python train.py --n_layer=20 --d_model=192 --n_head=3 --n_kv_head=3 --head_dim=64 --d_mlp=512 --vocab_size=6370 --activation="geglu" --norm="rmsnorm" --norm_place="pre" --norm_eps=1e-06 --positions="rope" --rope_base=5350.0 --rope_fraction=1.0 --qk_norm=false --attn_scale=0.125 --bias="all" --tie_embeddings=true --parallel_block=false --init="normal" --init_std_qkv=0.0365 --init_std_o=0.0 --init_std_up=0.0365 --init_std_down=0.0 --optimizer="muon" --lr=0.00692 --lr_mult_o=3.0 --beta1=0.95 --lr_head=0.00644 --grad_clip=2.0 --warmup_steps=200 --schedule="wsd" --decay_fraction=0.829 --decay_shape="linear" --final_lr_fraction=0.0 --batch_tokens=32768 --seq_len=512 --doc_mask=true --train_tokens=164500000 --steps=5021 --dataset="wikipedia_en"
MLP neurons of a small language model. Each row is named by its layer, matrix (gate and up: input weights) and neuron, and shows model dimensions 0-95. Each number is 128 + 32 x the weight over its row's rms, rounded and kept within 0 to 255. Numbers have three digits each. A neuron's up and down rows have the sign that makes its largest values positive.
After each neuron's rows, "fires after" lists the tokens most often just before its 100 highest values on Wikipedia text that the model never trained on; "fires on" lists the tokens most often at its 100 highest values on Wikipedia text that the model never trained on. A number after a token or word is its count.

L3.gate71:129155101080122117122214101110194155127096178163144133106156177175097159130130151122129145119093140048126151168131110142127065108144051080163130151181130136079097070146165157126094134161110144126090132154119122145110123092124132100079109110053102137087125111143154081118087129067142140129
L3.up71:139133062124152175140171152093166084145098117134149075101173140128171157116160108158161124150165118119145162181089097134144102139133110137107100134106141138127195082086116133150093176122066043077185122109189193134085071089132121129206135100116168147144129151121148120172071095168099165111
fires after: "\n\n" 30, " |\n\n" 6, " known" 6, " S" 5, ";\n\n" 4, ")\n\n" 4
fires on: "=" 45, ":" 9, "&" 9, " as" 6

L10.gate208:174112135104180151124071123153134149056154107118098131111111128141140195120170123077143115160105129082140150129089124146133113116149088182087123147148123114131119113069115120220127134084112090185079196060137109126130106191155152180126159058117121152124192177151065142107101153166154146083
L10.up208:083121117151130164115092109104142209117176111172129112122109150125101126092122080101111115090072066203120134126107131097093198086130100143046123195158119125132130098165077113159029115173180183146109149087115167126132134141115161176094117158086132086151146081165102121134148150143121182119
fires after: " \"" 32, "==" 7, "'" 5, " =\n\n" 4, ".\n\n" 4
fires on: "B" 25, "H" 24, "T" 14, " K" 10, "-H" 9, "M" 5

L6.gate474:139126159126157111149158129137150110101098204124122101153105187187157095127184099139095124122100138149095161196125150084097146112176122130115146139119112141108128166153124121124123114141116060175082141146098192141167153148089156175187194138110132133073128160127130137102135121144182132158
L6.up474:067082111123161115163168101118182149083121217140160098108137089138155095182152126165123153101069172133091170108158152116112066077130101127132104190191167167095121144132133137125147102126096108176094104082088110129185142149104139138108143129135095110133043151150141110069132115127117096211
fires after: "-" 33, "|" 11, " H" 9, " •" 5, " the" 4
fires on: " •" 26, "'," 17, " Total" 12, "UN" 9, " family" 6, " Area" 4

L3.gate450:221132101148131132133125118065127147096203078155101156111145131162135117085126114133122115171090103182125194162189134124150087114117190107122112128127108175198118122093115102146123151134202124071086151137187168147133090108163193075189145123145142097173152149132152132173112134166118129159
L3.up450:121103131109079113113206112145131128117130129064173159116153181144023199112083150159128128105109110109129100143150120126169075174130139151181172106159139143140119114064062147151147095182118084129161090159082102163107148137211121113141110104112122091127147132110147098123105076160147118160
fires after: "," 29, " served" 11, "." 9, ")" 7, " are" 5, " %" 4
fires on: " as" 67, " As" 9, " |\n" 9, " are" 4

L4.gate114:132100124119181173145116104167170158118186093188069107167106087121063150131158162126067100144176119100182118120083126121094156090124117101210134099186135148114108151098143119134115060136094170218110208164131103146087107112140092088143141161199103146106129087130131123129082142192104126133
L4.up114:141101147178101170078120120137112148091127116165077136113120166115088183113170120154105155147112100189173171121155124078164188146147170144162100135070177154095112126125104167090158098122123121082094146159211083148107159082147085136164167103124106134101112148081091146118137075137177152113
fires after: "." 38, "," 14, " and" 5
fires on: " This" 40, " this" 27, " another" 7, "This" 7, " though" 5

L5.gate72:189109173094168111169119064121118140123108123146136110179180166124164180206179088125094111160146134139168100112141056070109103153108158126180118158117122137176110135104077128158153130129084115134133128147198135162118131176118096110102176145113102123185152159086099086095075181167159134101
L5.up72:089101113142173084124138137160147120194176122193095145131093167109133202115137131157181155136046152132131159155140130104124133145038137119147138114123153150120141150113175198149191143129102148098198143092110158118102125080177101185114147130134127133131094094131105077129176159106154103157
fires after: "," 35, "." 29, "Al" 4
fires on: " but" 37, " However" 17, " though" 8, " Although" 7, "though" 6

L8.gate177:125200131108118107164126130121106124143164104088130177130079127169080150122077155147110125121187153148100177082132126099151109075101075128097061106090081146160120108124072137111114106130184129147128144135169145131146190109095098133171128101110088083137106101091150087070090145119104102132
L8.up177:085143128088120132171120057106067094118060136084087165079148075125121107240125117065134108152122141134126122143114114119111159096099144142151080062135130107153148097092109171154125094113109101173155138061132132219083140140090114041147086103069100098152144146130130132153112130093112116163
fires after: " |" 52, " M" 20, "M" 7
fires on: " " 56

L5.gate435:073115167102121178089118122130053191100194132113172134068116099184153099137101089172138084185112129134106114100122150149098090123100159149080127161128099121117122132143128153170146131089143132099157132147096098096110054104121064071081103094096106103117103117130147089162113134070084074143
L5.up435:117109125120121106143093148168080158152103144139157152110091134162192132137125136156102136118130116041101082106148177093101121124119095152069090128104138166119109147104125165119118143079148114114134101114151182139076123175089096114131105165188125139148103122162163106195118140138079038145
fires after: "|" 89, " |" 4
fires on: " " 98

L5.gate260:140059097104095170094105149139184106134187115168123061085148139102141075119103097135113116144060131143121139144107158148139179125096131143167136114089072183112134135130122153158139146138110085100200104170101080089073119145129133056112109073178175097113114131099120094178088195117119131119
L5.up260:146096085084165127144138090133097164141138106097112107136118113150174101087167100114099169068105084098152144117124112109129137142176162148163109092118089111090112127083222166086106138132143142045150101106129160131128078102187073088080111110144113148167158111151129177126122129106167160161
fires after: "\n" 61
fires on: "-" 70, "it" 12, "=" 6, "at" 6

L8.gate127:074123121186123099164116070119101086170141194162142161118070073097184114107077101148133172196071166083127175176198134104106140169130118150167142148171121162126116155121106121126182093148108097113110206101132108084108144095156173151067140143107107142114159142153109114101131153109133076127
L8.up127:103150101154125202115104129099110142129119105150077109132106131151101176162125095102163157166146108213143153132097129164128152078196137180105121122080153099115088118132118160207139149152164163207110118111150075116089107142147085128127093117163183121140113087136103152160118117202121135063
fires after: ".\n\n" 29, " \"" 18, " (" 9, "." 6, "\n" 5, "==" 4
fires on: "H" 33, "E" 26, "A" 20, "An" 6, " Ne" 4, " E" 4

L4.gate161:168085165095098098111084094083151150138156057122131089163036122168071117143079075110170129120106150146144179159115169139145143105154146114160105142180124093150135129057153152132108145134153108069184110154087170104158102061103113080138115181165088107124117114173103099114120157083127134134
L4.up161:169129161106143142070083095141182090174119113146065155107137142203138132191096070110146159166173112136154144172089112164080112094146146155188087094137127096154119166107151140127164154172121130091106111152122124136070118092181137132144142156114089121155134106150099161162149103217128087151
fires after: " " 56, "–" 12, " (" 7, "." 5, "," 5
fires on: "19" 72, "18" 14, "20" 9

L4.gate361:141103150149136079080102130158108106145142085163135179146192151081140064151130190087090133167133156124174113121145184140116181109105104106109115114185123095140117163108098090139077099124075140100110169163112170166074148136143094164056130133181047132141155181119087192164114141147153098132
L4.up361:142135126102142089139158132153126146142107123078090156145185147100110151111172112154113118099072109107140079160071133185156112112127120106131167099187198114123180100075111114124143115177082154174146095108078110146132166117170103113149138114128141094183158130179135129083162105120159079101
fires after: " P" 19, " ch" 9, " p" 8, " Ch" 7, " V" 7, " Sh" 6
fires on: "o" 23, "ok" 15, "ri" 15, "ow" 13, "un" 7, "ik" 4

L8.gate197:150141104159171112073071096115128158090168119103144128127112131133071124125122088090142087078123112099129141106145126113160151158147198101203100160240168123097097086152145131165104147181122072149160144158070153137141110071162166154157096164098105123099155119145166091133135146115109079127
L8.up197:195149110170140179092111126147176133168172090170147144095147126137182076164078109099136075122171157137167136179162118039175139115133179147059130126160126128090096111158173161140182164119106102101159142111122121092112113091126079105155089079126140132115215095106099126091116116145112131112
fires after: " " 53, "–" 5
fires on: "19" 64, " went" 14, " took" 5

L8.gate26:156119159086112225137136115106156181108116126075120162127103103090076101191153111097082075116165172122142133078158109138089071139149120165143107067154166112062091200103097104123171135180156150167109166112146124119099130178143109110129103117151144134154176124135071131107106073114098121107
L8.up26:102171164131098215142084146178114171149130151169146146111131176121082138110126168098151092157147170156147071134151156173202118062166136136051134150126148101075135164125108141101131093099112154123191169147181162122127164141105137155162066131181115106159173123152161110195101077079133149117
fires after: " of" 27, " in" 14, " Hot" 5, " H" 4
fires on: " the" 61, " " 8, " The" 5, "aim" 4

L8.gate453:101086144066083109165125122196151151074169129157152083070186108117159121143129125063174164058132158107125121145166097144142109093168100156158183128158161145081121073107180099107194108109093051118085154131166122134145128181084135146141111107118166128099166090171107090135112157167102122125
L8.up453:183154160137142157164124127109129120025104091140069109110124155187077139147159191164112174128115085068161188123140114095128115094126021114179178148148133150060097107169160151131098104103038145155158130116158135102109099143119085105114125094130160145125177113158150136154144173167138089113
fires after: ")\n" 25, "\n" 13, "\"\n" 9, "==\n" 5, "98" 5
fires on: "-" 62, " |" 22, "." 16

L8.gate247:201134206184123129164138129121108145146101117096168079127129140147115093092158123162111088112128207145065118151072124097134176139137142135161107108164137146144139094198043133140110122066135062127124150099131102099121115156145099140131092110141128108175167185111176091138077180153131175129
L8.up247:044093132064162149175175185216106181162152150119139113119107116112124141117204095108151094058089112104141132165090108156120194119152134145153170081110154155125146114088100070145153094153105086137098207121071099125119125121156139153135148083180116112154122093151141113165109157126153199147
fires after: "\n" 68, ".\n" 32
fires on: "-" 100

L6.gate250:183140154116148180127193135078114086138127087142134059093144107177117174070128143163122120117161147060174130085203115102167136099165157135071140076107088144143143132149158147152143201144156113105164127132096200117136138126116090163122167157117117097085139131107144142103074138176153159123
L6.up250:128114135073132167107060129124136124113120166135176131154148151100169155093134137139152159137190120124061100149140140154163099114085155111138142139086103122125125105168117095161155103201123125071132099109145122090145137120098133083096089113101154102186112152156094130139136207069103087074
fires after: " Succeeded" 16, ")" 15, " Preceded" 14, " Form" 7, " |" 5
fires on: " by" 38, " as" 32, " Released" 7, "ats" 7

L2.gate5:174127113129158100158126130107132137141135128180104167139123141124096130108124112078140134102108151127127142124159086088117137170099150083171112142168120072101079100093204140122103103149121133152129137164084067126111085089111082089134206152077106079092158083145099142041092141071149145124
L2.up5:184197097102144085090124113060132092135121119128144121066095147142146125105058138117097129122139105136100079213091093137120131132111145162187123176134151138120135113114156153217160132141096089108140112128107101140053093126092129105148138131081125143086127101153111112145123110097094151138
fires after: " " 61, " (" 7, " |\n" 4
fires on: "19" 74, "18" 9, " Ut" 6

L8.gate504:176108088139180172133133025097085113130135108074159166043105104139156079086147130129163180118125160123121105077065138148126161143130150112124158171134102123235186110079163097117136108141126115081162072136160129113139147096137122040129195105141176148156135134114101123136113140106104110160
L8.up504:166098144115110102134125124237073127065195170052149132113109131129112179073130097092124140142148153108121131105048097145144122126077128200084176187101065170125103163126107100104084064122142131131137174122188112090132080178063101140168179122138147135104159145120147108117099080140077143111
fires after: " |" 66, " of" 9, " at" 7, ";" 4
fires on: " " 98

L13.gate382:126078169192085099126134165111186141109161121128127129158122167151136132118095083155063163136189120186160103147145153127105048119131194133113086175134105114117074118140103131149077147134132166140166146087060096081136070148060186104118112182097115142169159148157107135112100161092168106116
L13.up382:140141151171126088090144158149147164111116111104118133119107112102138161184097139151183088155138155161156138147152108150123165105155093145096116112172126138168113071088177138138209157142079142118064165040121082117097158087100133116094137099162076080130066088135124162084134158184182147139
fires after: " (" 29, ".\n\n" 7, "\n\n" 6, " \"" 5, "\n" 4
fires on: "M" 43, "-M" 9, "P" 8, "J" 6, "B" 5

L10.gate87:134121096113071160155068096103158137084109101164189094103070132106155106113144127141166125132083148180159108137184167122155182090065185128147141122162117112113090153171139182175100119163165112142106164128075165105017108110128129138137152119184157167065157095170091070095149099135119102184
L10.up87:144155141130163166144133099112131161096148139127107157167185110147146110187093176148134153105129066155112159159156180143106115142130070164171178114138195156109126149122141119132133089112097151072097118172127104120124141115152145110155130195137101095107129215109175097112180109158148137146
fires after: "," 53, "ic" 6, "\n" 5, "j" 4
fires on: " but" 41, " and" 39, "-" 6, " or" 6, "amin" 4

L4.gate38:175105198169117084154118112139160106115100159172134176145122155141197156176129168112151159177145133108107153156146076110126138086154156143218104160128140146107094135090117127145156122138092063110090111099140114101092161119130127119066110088195114172133077102133181122177133123124112083130
L4.up38:185130096109155083139111119164119141136125146150090200204083127088190126148080104119123123174107115142101114097157123111176139104098070157105127148126119148145113153133182049158114111175104100122148132112097065149143156123126133097114120132190109150145147087143090080079152144106110116160
fires after: " " 79, " (" 6, "," 6
fires on: "19" 88, " stream" 6, "im" 5

L14.gate39:086099113124109117205116161072085179074204181165124109103130160158111157115117114133108110075095171156129144107132117115148114084155137106181166175143132175125192158144146093074169114137144104124106168095171090179098145177111173163150161166137077092148131151151140142133188119119118110127
L14.up39:126126136128135151131182185111133180156156119139141115156174117137133061146096153181163172094102158176111142101076165134127119133169099109117081153139138177142165138072125125102138085119163117106142137100117080202086143131137132119149100207102079052103139136176176105082175131128171085147
fires after: "." 15, ".\n\n" 15, "-" 15, " (" 10, "," 6
fires on: " G" 15, " O" 11, "O" 10, "C" 9, "R" 5

L8.gate72:136141106109099138136154172094091077185145141105075099108102022103130139175147141059102133120102187166107109122175115109159179136148054122111106130108129165150127092066094104139136134104139099121101170156168127182141120102075183138099110114129101122107135115130186120136080090226086134138
L8.up72:136095137159114148115158157127138115112148103100170089098118112145109102128144101151130064123107133128073157128146132137191069155092123085065143147137167141135058153104158085134092100122074092144145115117070148124127133130121102145138138124132100141097110086116113125110093085142109091172
fires after: " P" 15, ".\n\n" 15, "==" 9, ")." 7, "==\n" 5, "\n" 5
fires on: "==" 20, "-" 17, " \"" 7, "aint" 7, " mat" 6

L8.gate82:136134161083167080182151139158090155071151066068166163116106113148106151111127144116166152108051120195120158149083122108158172090152098159168107157074099106168181087109134154117105072090143067054144103091160143128088136148121144158102111056098126146101176117058122140161106126153102130157
L8.up82:133121088112163127189166080125150123101141084101123138135106118194083133129171120103097114151116065180103113113195157133152150072126096159143162117057140121101131048168177135130107108101095088149111164163104134126132099217096137171115105110124131148114191057166158118169150157120098125108
fires after: ")\n" 37, "\n" 13, " |\n" 7, "==\n" 5, ".\n\n" 4, "86" 4
fires on: "-" 47, "\"" 25, " |" 15, "|" 7

L3.gate437:153134165144072062149173062068100118106140089120127138103082177067115133135115186120128175149202144155190084151123105153128112125117147137155225128128145107121124103147116094153142147151161147134146122154125140175128179123112137127135082128141142143191139143133145180121193102070143109144
L3.up437:123173077111161157106138102104135159160111122126115135128136139158134132176120177118127082130103099133136139152138053118115143102092122098170132190133148185157055129168130135135127140076159129125139103174167104114146064159159107155131053121081151106112145125142102037112115155148062102133
fires after: " by" 32, " Succeeded" 16, " Preceded" 14, " V" 13, " v" 7, " Port" 4
fires on: ":" 42, " by" 32, "el" 6, "ide" 5, "end" 5, "ent" 5

L6.gate185:159129103142145127122117185171091182102040139159133090115072129172103106162153156097092184188082098105102116200099050168149101145128148137196134118162133124168101110112148177104149103159132061205134142089132159098115129126172137212169145124119161115125070148123065083102111164160186113153
L6.up185:077155143133124140119111121178069139164047139159121115176063107187107095152174098052162150139140106138129109148136065180167094128161170105178115084155142167166128124129126141122104120156130080177136152162191115085144104163158145149145115109104160102132078145076090093131164187191147096102
fires after: "." 28, " (" 13, ")\n" 5, "Al" 4, " S" 4
fires on: "with" 13, " With" 12, " When" 9, "ough" 8, " Although" 7, "With" 6

L5.gate222:121167132163173142145090173133093129161111147176124159110144121163168175122134096151118132107122199143145180150118125176103181102128188095109131192105087139146128148122120209085159107164203155087131122077087144106097135114130068148131108136194180160067085136169112136132138155198166134119
L5.up222:145090132119124135154146130136130108148107117171087176113146066145072082124112142165130077190087197174095164128204091109146064118086092143106080176141135097158161129079147209136144116101184172163188102109141124161194169040132158156171107138099114144111128123116107084099130168119123109125
fires after: " " 60, "." 10, "," 6
fires on: "22" 40, "21" 15, "36" 11, "62" 8, "42" 4

L8.gate73:110090190098192114102168052165118142155192103076136083099132087142167154120091166141104145206098128099110192154129094058091174119140157166099087152155124183080101177140132140087095097163142120121136143114081112122120169117115092114129113174159164168095088131116123139156124149114108122143
L8.up73:108150099196146188124223125091162069162151084111098138190130136110083110163127160079097105177089131099105141147124173148187110079156136172131105189149116176128124106124148145162093169100160094137100175113165098110085137155149121126168089136126155117121154089105141113073142118149170187113
fires after: " (" 29, " " 8, "-" 7, " \"" 5, "id" 5, " Am" 4
fires on: "b" 16, "q" 14, "j" 12, "-b" 10, "in" 9, "h" 7

L9.gate424:155112130146160150151146166128082130153143125101133154155182064102121135181159158185163092157096137165128197098189143162166158110118175210079130109107108131069119178167083108136117100166156151173129136166192123139138132136126188113143163130171136185114068125173173140116099101139133158080
L9.up424:128173172101087092056093143139093099174115138160140068150201111149157126112115136119157159166189191169119170149096109126120157139151142086110140157156084114117110090150127145122165113093133034085123131134206116118090145139118135117115119150133163068100179087084130091128126145103130122178
fires after: "," 63, ")" 10, ")," 7, ";" 6
fires on: " and" 91, " as" 7

L8.gate214:114131110117091127115115075174136185107161113089147119084140136123117093150123149127159126164157108109162130073111095118165094050117159122132121149108142168141114094128106159201084113108091147119152084118129099150138158134146102121126136039121135138110157147167148165140122161183164050152
L8.up214:049128132147095065170143120142100159108105137099145146127064153158099123085172114154106127135146068137100094143150134139186142106142121056127174174158134207100144159155133081187068158160209129221162170132114103123171150134149156126171162091159109093148097093145160092168088124117150118152
fires after: " the" 21, "i" 18, "\n" 11, ")\n" 5, "-" 4
fires on: "-" 21, "," 21, " end" 9, " attack" 5, " head" 4, " president" 4

L9.gate317:098077143129165149103089153111117094104151143174075122144121155097124169187168161142183147182087110138148087115098157110115166107125115152136163110152104186111130117103115098148112114064159124088182162150095187187093108126168134088130186129135169124090083135053079149114091124140136116104
L9.up317:073070153128156179194129191197124154106178086089157191106137155135118144124092076134129112151152091134169112067102122113112111083087100118084140103127094160137139135130122078113101119101111123124162181111179138115113144110134126056123066106179159164099212145108147116136157088172072111135
fires after: " ×" 20, " to" 12, " &" 11, " and" 7, " of" 7
fires on: " " 93

L9.gate46:173088144131127171119135100170168162094119121089140095104194089132123161139150103121151137174121103119124100139141146112148135105150123103178137000145113174095071073095144138091159124180175137162114100100123151113069125152081196122101097088155127156143111226126130086183123121092103101135
L9.up46:131112155160198082155139099121112097128119117094102123145165135136161131119152185108154189125188180139100149099108075107173144100110062145154145173062158129103155076169127162081110110098129029081153162158098124110150164092108108099134111159110132159080155136122117078125175113164144142136
fires after: " |\n" 45, "\n\n" 26, ";\n\n" 4, " |\n\n" 4
fires on: "|" 46, "=" 35, ".\n\n" 8, "," 5

L13.gate487:163152163109117065125078104165108136191128105117145140111130133077107138122133127072122135104116116141121175132114148121105113128091200116161101117154124191096119118181119127104088171101118162181136110116113235155158093129134086082124139121087132159123103094078154136106157123108112102169
L13.up487:207133120140137159075154100104188146148115125159146152163153101155095104088143057113061128141202197169077160167116116098171147104116135090167158115198166121170125127088112076161130096165141044095153109112091189120135093060118117107107092113025130120166053069173136090138175143117087116093
fires after: " It" 18, " it" 15, " and" 7, " This" 5, " is" 5, " which" 5
fires on: " is" 62, " was" 19

L9.gate112:105167125098150154115131101112124142104132094135122106159141128153155117113094105109123131110154180141081119141148131066153071166158070164088111141177135134084125134073136159106143095104175095138111136069118121159105143181152117181120119152197144068100112109124136120170122097118153152139
L9.up112:104106101124153181126138175164110136108139132108099145052172118133101139139131124135142141126098129150172166133161182127109166103128105102171183099172184106140129152054101159072050122157132115171123157132131141164138177108119106138130164118123146121156131128179133110070155158121201148141
fires after: " " 69, "0" 5, " |" 4
fires on: " |" 84, " " 5

L14.gate265:207128098102077127148122172128137109133166116154105108177123127084095128126071167100081139144130122153136124094136186069112184108060168146107128137074173149130206078106095131143136114123137151108134145168114126134114057161131149116152126121086101117075126150095112100189126150077079183142
L14.up265:190162053072131112112127072146118099156148071139142105125191113161174157134123122151157182167157108170055168132107129131058120147108180071171156109059055120230119144145175126142128106156145178114104169078168130126147107147100147102125129098125127087120130110173132136107094101137072129088
fires after: " He" 20, "." 18, " and" 6, " She" 5, "He" 4, " he" 4
fires on: " was" 55, " He" 17, " is" 14

L2.gate393:118127071067084146086119107137092100127144112135143114161100061168109165175134135165159099135094168133115082126185139143163114111143128092067134159194143116112173096147142188124199180179126108114129107146098130073089177187093198141163106098158163063103130162105148050113112148117128107117
L2.up393:205113187118102116157166152145157125178181134126087169122113074146129084130124143069112123158125107118138112157155054129111159134186138097169086143154115124113093103060139136143119134055169155121134149110099118144096148077099090134108137138109116187167167097157109157181123208152168169110
fires after: " \"" 29, ".\n\n" 10, "\n" 7, " (" 6, "===" 6
fires on: "The" 34, "J" 10, "H" 9, "John" 7, "New" 7, "Th" 6

L9.gate240:154129153167124108159132065115163181111157171157194114157155134103152161166074107176087159099190104124134121145093080040112112134146135102105094101160111174100133159115113180114139061197142039109135159114144143135091146133115055092140191118143121183161130149121054137156136149071079127136
L9.up240:104124087076133087147183092124151111135130101156128126192125109108086033153143109157055137147091085096138093157124165188137097094125154120107161129136150154104046119094126132152081115099064112149057133114151103161095092188186178118113125100134076122181084105151109111167200135137130160147
fires after: "," 25, "." 19, ".\n\n" 9, "==\n" 7, " that" 5, ";" 4
fires on: " D" 19, " H" 15, " S" 12, " G" 10, "H" 5

L2.gate206:127088149112071178147128167118096113116164099145157145142189124144109140179117121100154111182180122131117102165112112146088145101156104102128118010079092123113141107169121122111087127155197168187043081121166159167120150161102106148159076125155098134146169084145106162108129101130100116139
L2.up206:137112083172135083151148043116140129152096113187169115116118140159137054112121091131136148115089176143129128024107110085022101125097151098152111126128174144143133089086135128141087151176115090115180160125146206116085097144150176155180139153147123160083112120184125092155151190112118213129
fires after: " " 91, "-" 5
fires on: "15" 42, "18" 34, "14" 14, "17" 10

L9.gate50:140126158150107107136115119082137149149095134187144099149150160135156072039093109144194176181144125129147147105123137099155134136146085156118195120072154120090096144101104153155134101174138137159142100173146142085190112166111132140099177104120119130033117157123129131135166090056099087128
L9.up50:119129126113132126165073095150125156090119093164071120144097135149103118124093127163137145088127110082057131145113175146174105105087090184113110134145109154137148107123155179101133132168106099166093202118149176091136121111127098113159154127201163124033154103080160101057148108153155175164
fires after: "-" 40, " " 39
fires on: " |" 35, " •" 26, " Area" 4

L5.gate282:130116177101143125114097134121118110149112087158136126158169159155112147155154146137080152120129092159214159103109162123102135160157183148115069148160141093111067166136074165088117142144118111141113141124189152064100137083157083121117077117157135130168125186162147161133092132099149135121
L5.up282:134147136128167168110114126131161123111134078100132117205158126148161142133118170181095135062098164155148117167123196175111084149109132119136082116149109170135077126118165141084145140085117110166171134074109125089075108095160114168125088110187186140120063125182143128144091167163154140140
fires after: "." 62, "," 11, ".\n\n" 8, " when" 4
fires on: " He" 68, " he" 23, "He" 8

L13.gate47:089118098109201195108154103127133127075189125168153173108096062061106137141131182138117105130086139181133145134153107114096114063131108086176115138111111107124164124117073116134105129125076167140118143138106105149132104149066128128140138129160122130128146160142065174117101163163123139205
L13.up47:114075145174119132156153103090157177078138089132134111149110117181123125155142131160113120104145130121077134137173094125172162163126096118115104127147155148150086142080178108135105153146064162164097154152130162102095122115172104067119136139190060179065132158164128154148083147152108099071
fires after: " (" 21, ".\n\n" 19, "==" 15, "\n\n" 10
fires on: "S" 24, "H" 22, "A" 22, "T" 4

L9.gate481:055138187152121186108124101139149091148089088151157123143117160146074113075112106147171122153123147123148116097127141170090161127116149151058158172041107073093100136150168160145123155161120111172128061145114128133087064153145133107153045118129045120111115139126081120096076179149142074106
L9.up481:140145112100113091141147151137145151146146129097114118074134138068190179121092182130163113114100118180074140103078152082148115080154135108174115093171072193176122083154166147145153099119161142123165117099129142135112150134164159096119133156165158155119183113152136123158174170032153174121
fires after: " " 52, "-" 22, "1" 4
fires on: "0" 52, " |" 12, "qu" 6, "ed" 5

L3.gate154:136184198106084093132126204154129134158101135119144121133097077103227121145151123093116135101072143174090143145096162163162150117126139130102066064114103126135166167135075160153113124079129164096108122133165100166182071094069206096080087127135142132072115174111087106127194134111172120133
L3.up154:180091104123106086099204106127107168178147079141123035132139095143126155171129115151172115053065142167105127129076074087142126140086119163110113089097140124196125086117183084145082102137100118150151074210088106133113052134094123184137113096116125114141152167138144144151173147088164129135
fires after: " " 33, " m" 8, "–" 7, "C" 5, " f" 4
fires on: "o" 17, "re" 13, "88" 10, "87" 8, "ine" 7

L8.gate267:113164152139113113127135103177175126076176105144118107128121190169127136158076110099142121144109140135087108185122128087164099103143117142161144149112103135085110140120152113113123121120100059114164154107167056097125064128152171138091101111128162201095196175080126094169106110099194152108
L8.up267:126132183123095157092128139159164154154162121136174114197150175114080138170092106168142126160171109140156129226133138120087110093155123189160134176132108130141098094100139181133131160084138038123124110143124121146122060115158173127095122085144157076109184122109089196131200124139101144124
fires after: "\n\n" 22, " one" 11, " some" 7, " \"" 7, " |\n\n" 4
fires on: " of" 33, "=" 28, "J" 7, " fund" 6

L9.gate465:143134048132096116135113148106153101182093144178181140141128128092098143177157113133152178139134131168137132119171113105082091057114179159117145106152111085101153130032131158081140087081100133185094130171143104134110140125105056172105140086124097180173123138117093165121132123125151105084
L9.up465:151085122163143081140141133119168183126133114159082081150110097122145172145102130147204150073134146108133161134109125136111121126141134115138097103105133199101170150096116174217127079164096033160085105116132057175128108142135139094162173129102098138139144151187098152127082123142113129146
fires after: "." 39, "," 17, " and" 7, ".\n\n" 6
fires on: " At" 13, " There" 12, " in" 11, "From" 7, " In" 7

L8.gate424:164132098123163113122166082203157158057111111129144091144135102107091127113131121101190145123138122069193139175163129206137096144161118148124098150130107105078081160074139139133094084167145123093139182072143171114106084100086061198150181114078118181110099149127148149139077163169097002088
L8.up424:147138085081175065135158124121142124104169088139097199114167032137121190163119110202079180106122127164120101094151091121111147105116162086133124143167181129158126065148103103142092109136082100130116138134116156136161127161101138135113078152140124148127108086091102128152152123047114128114
fires after: " (" 18, "\n" 12, "==" 9, "===" 8, "\n\n" 7, " " 7
fires on: "I" 24, "U" 20, "20" 18, "Ch" 12, "3" 8

L8.gate43:092140100131088153175175162116167163103140114105170144148150131124126198063125138081141104075184148134099101118149138084167103122188148127112130124138117124097137111109118116167149155123169152118139128121137159121132147183125164129083162076119151093132186103103089088077145118114090182053
L8.up43:127087147088143140208132159154114140148176139145094093171154124192091118153109144141105142129067140180141136202116133117119164116161117087075173125122106105127146167108137069112120126109167146151144167107095082133106171110169150149099125086127132146100156145123165147088139095126091097182
fires after: ".\n\n" 17, "\n" 11, ")\n\n" 8, " ==\n" 7, "\n\n" 6, "==\n" 5
fires on: "\"" 38, "F" 12, "L" 7, "B" 6, "M" 5, "G" 5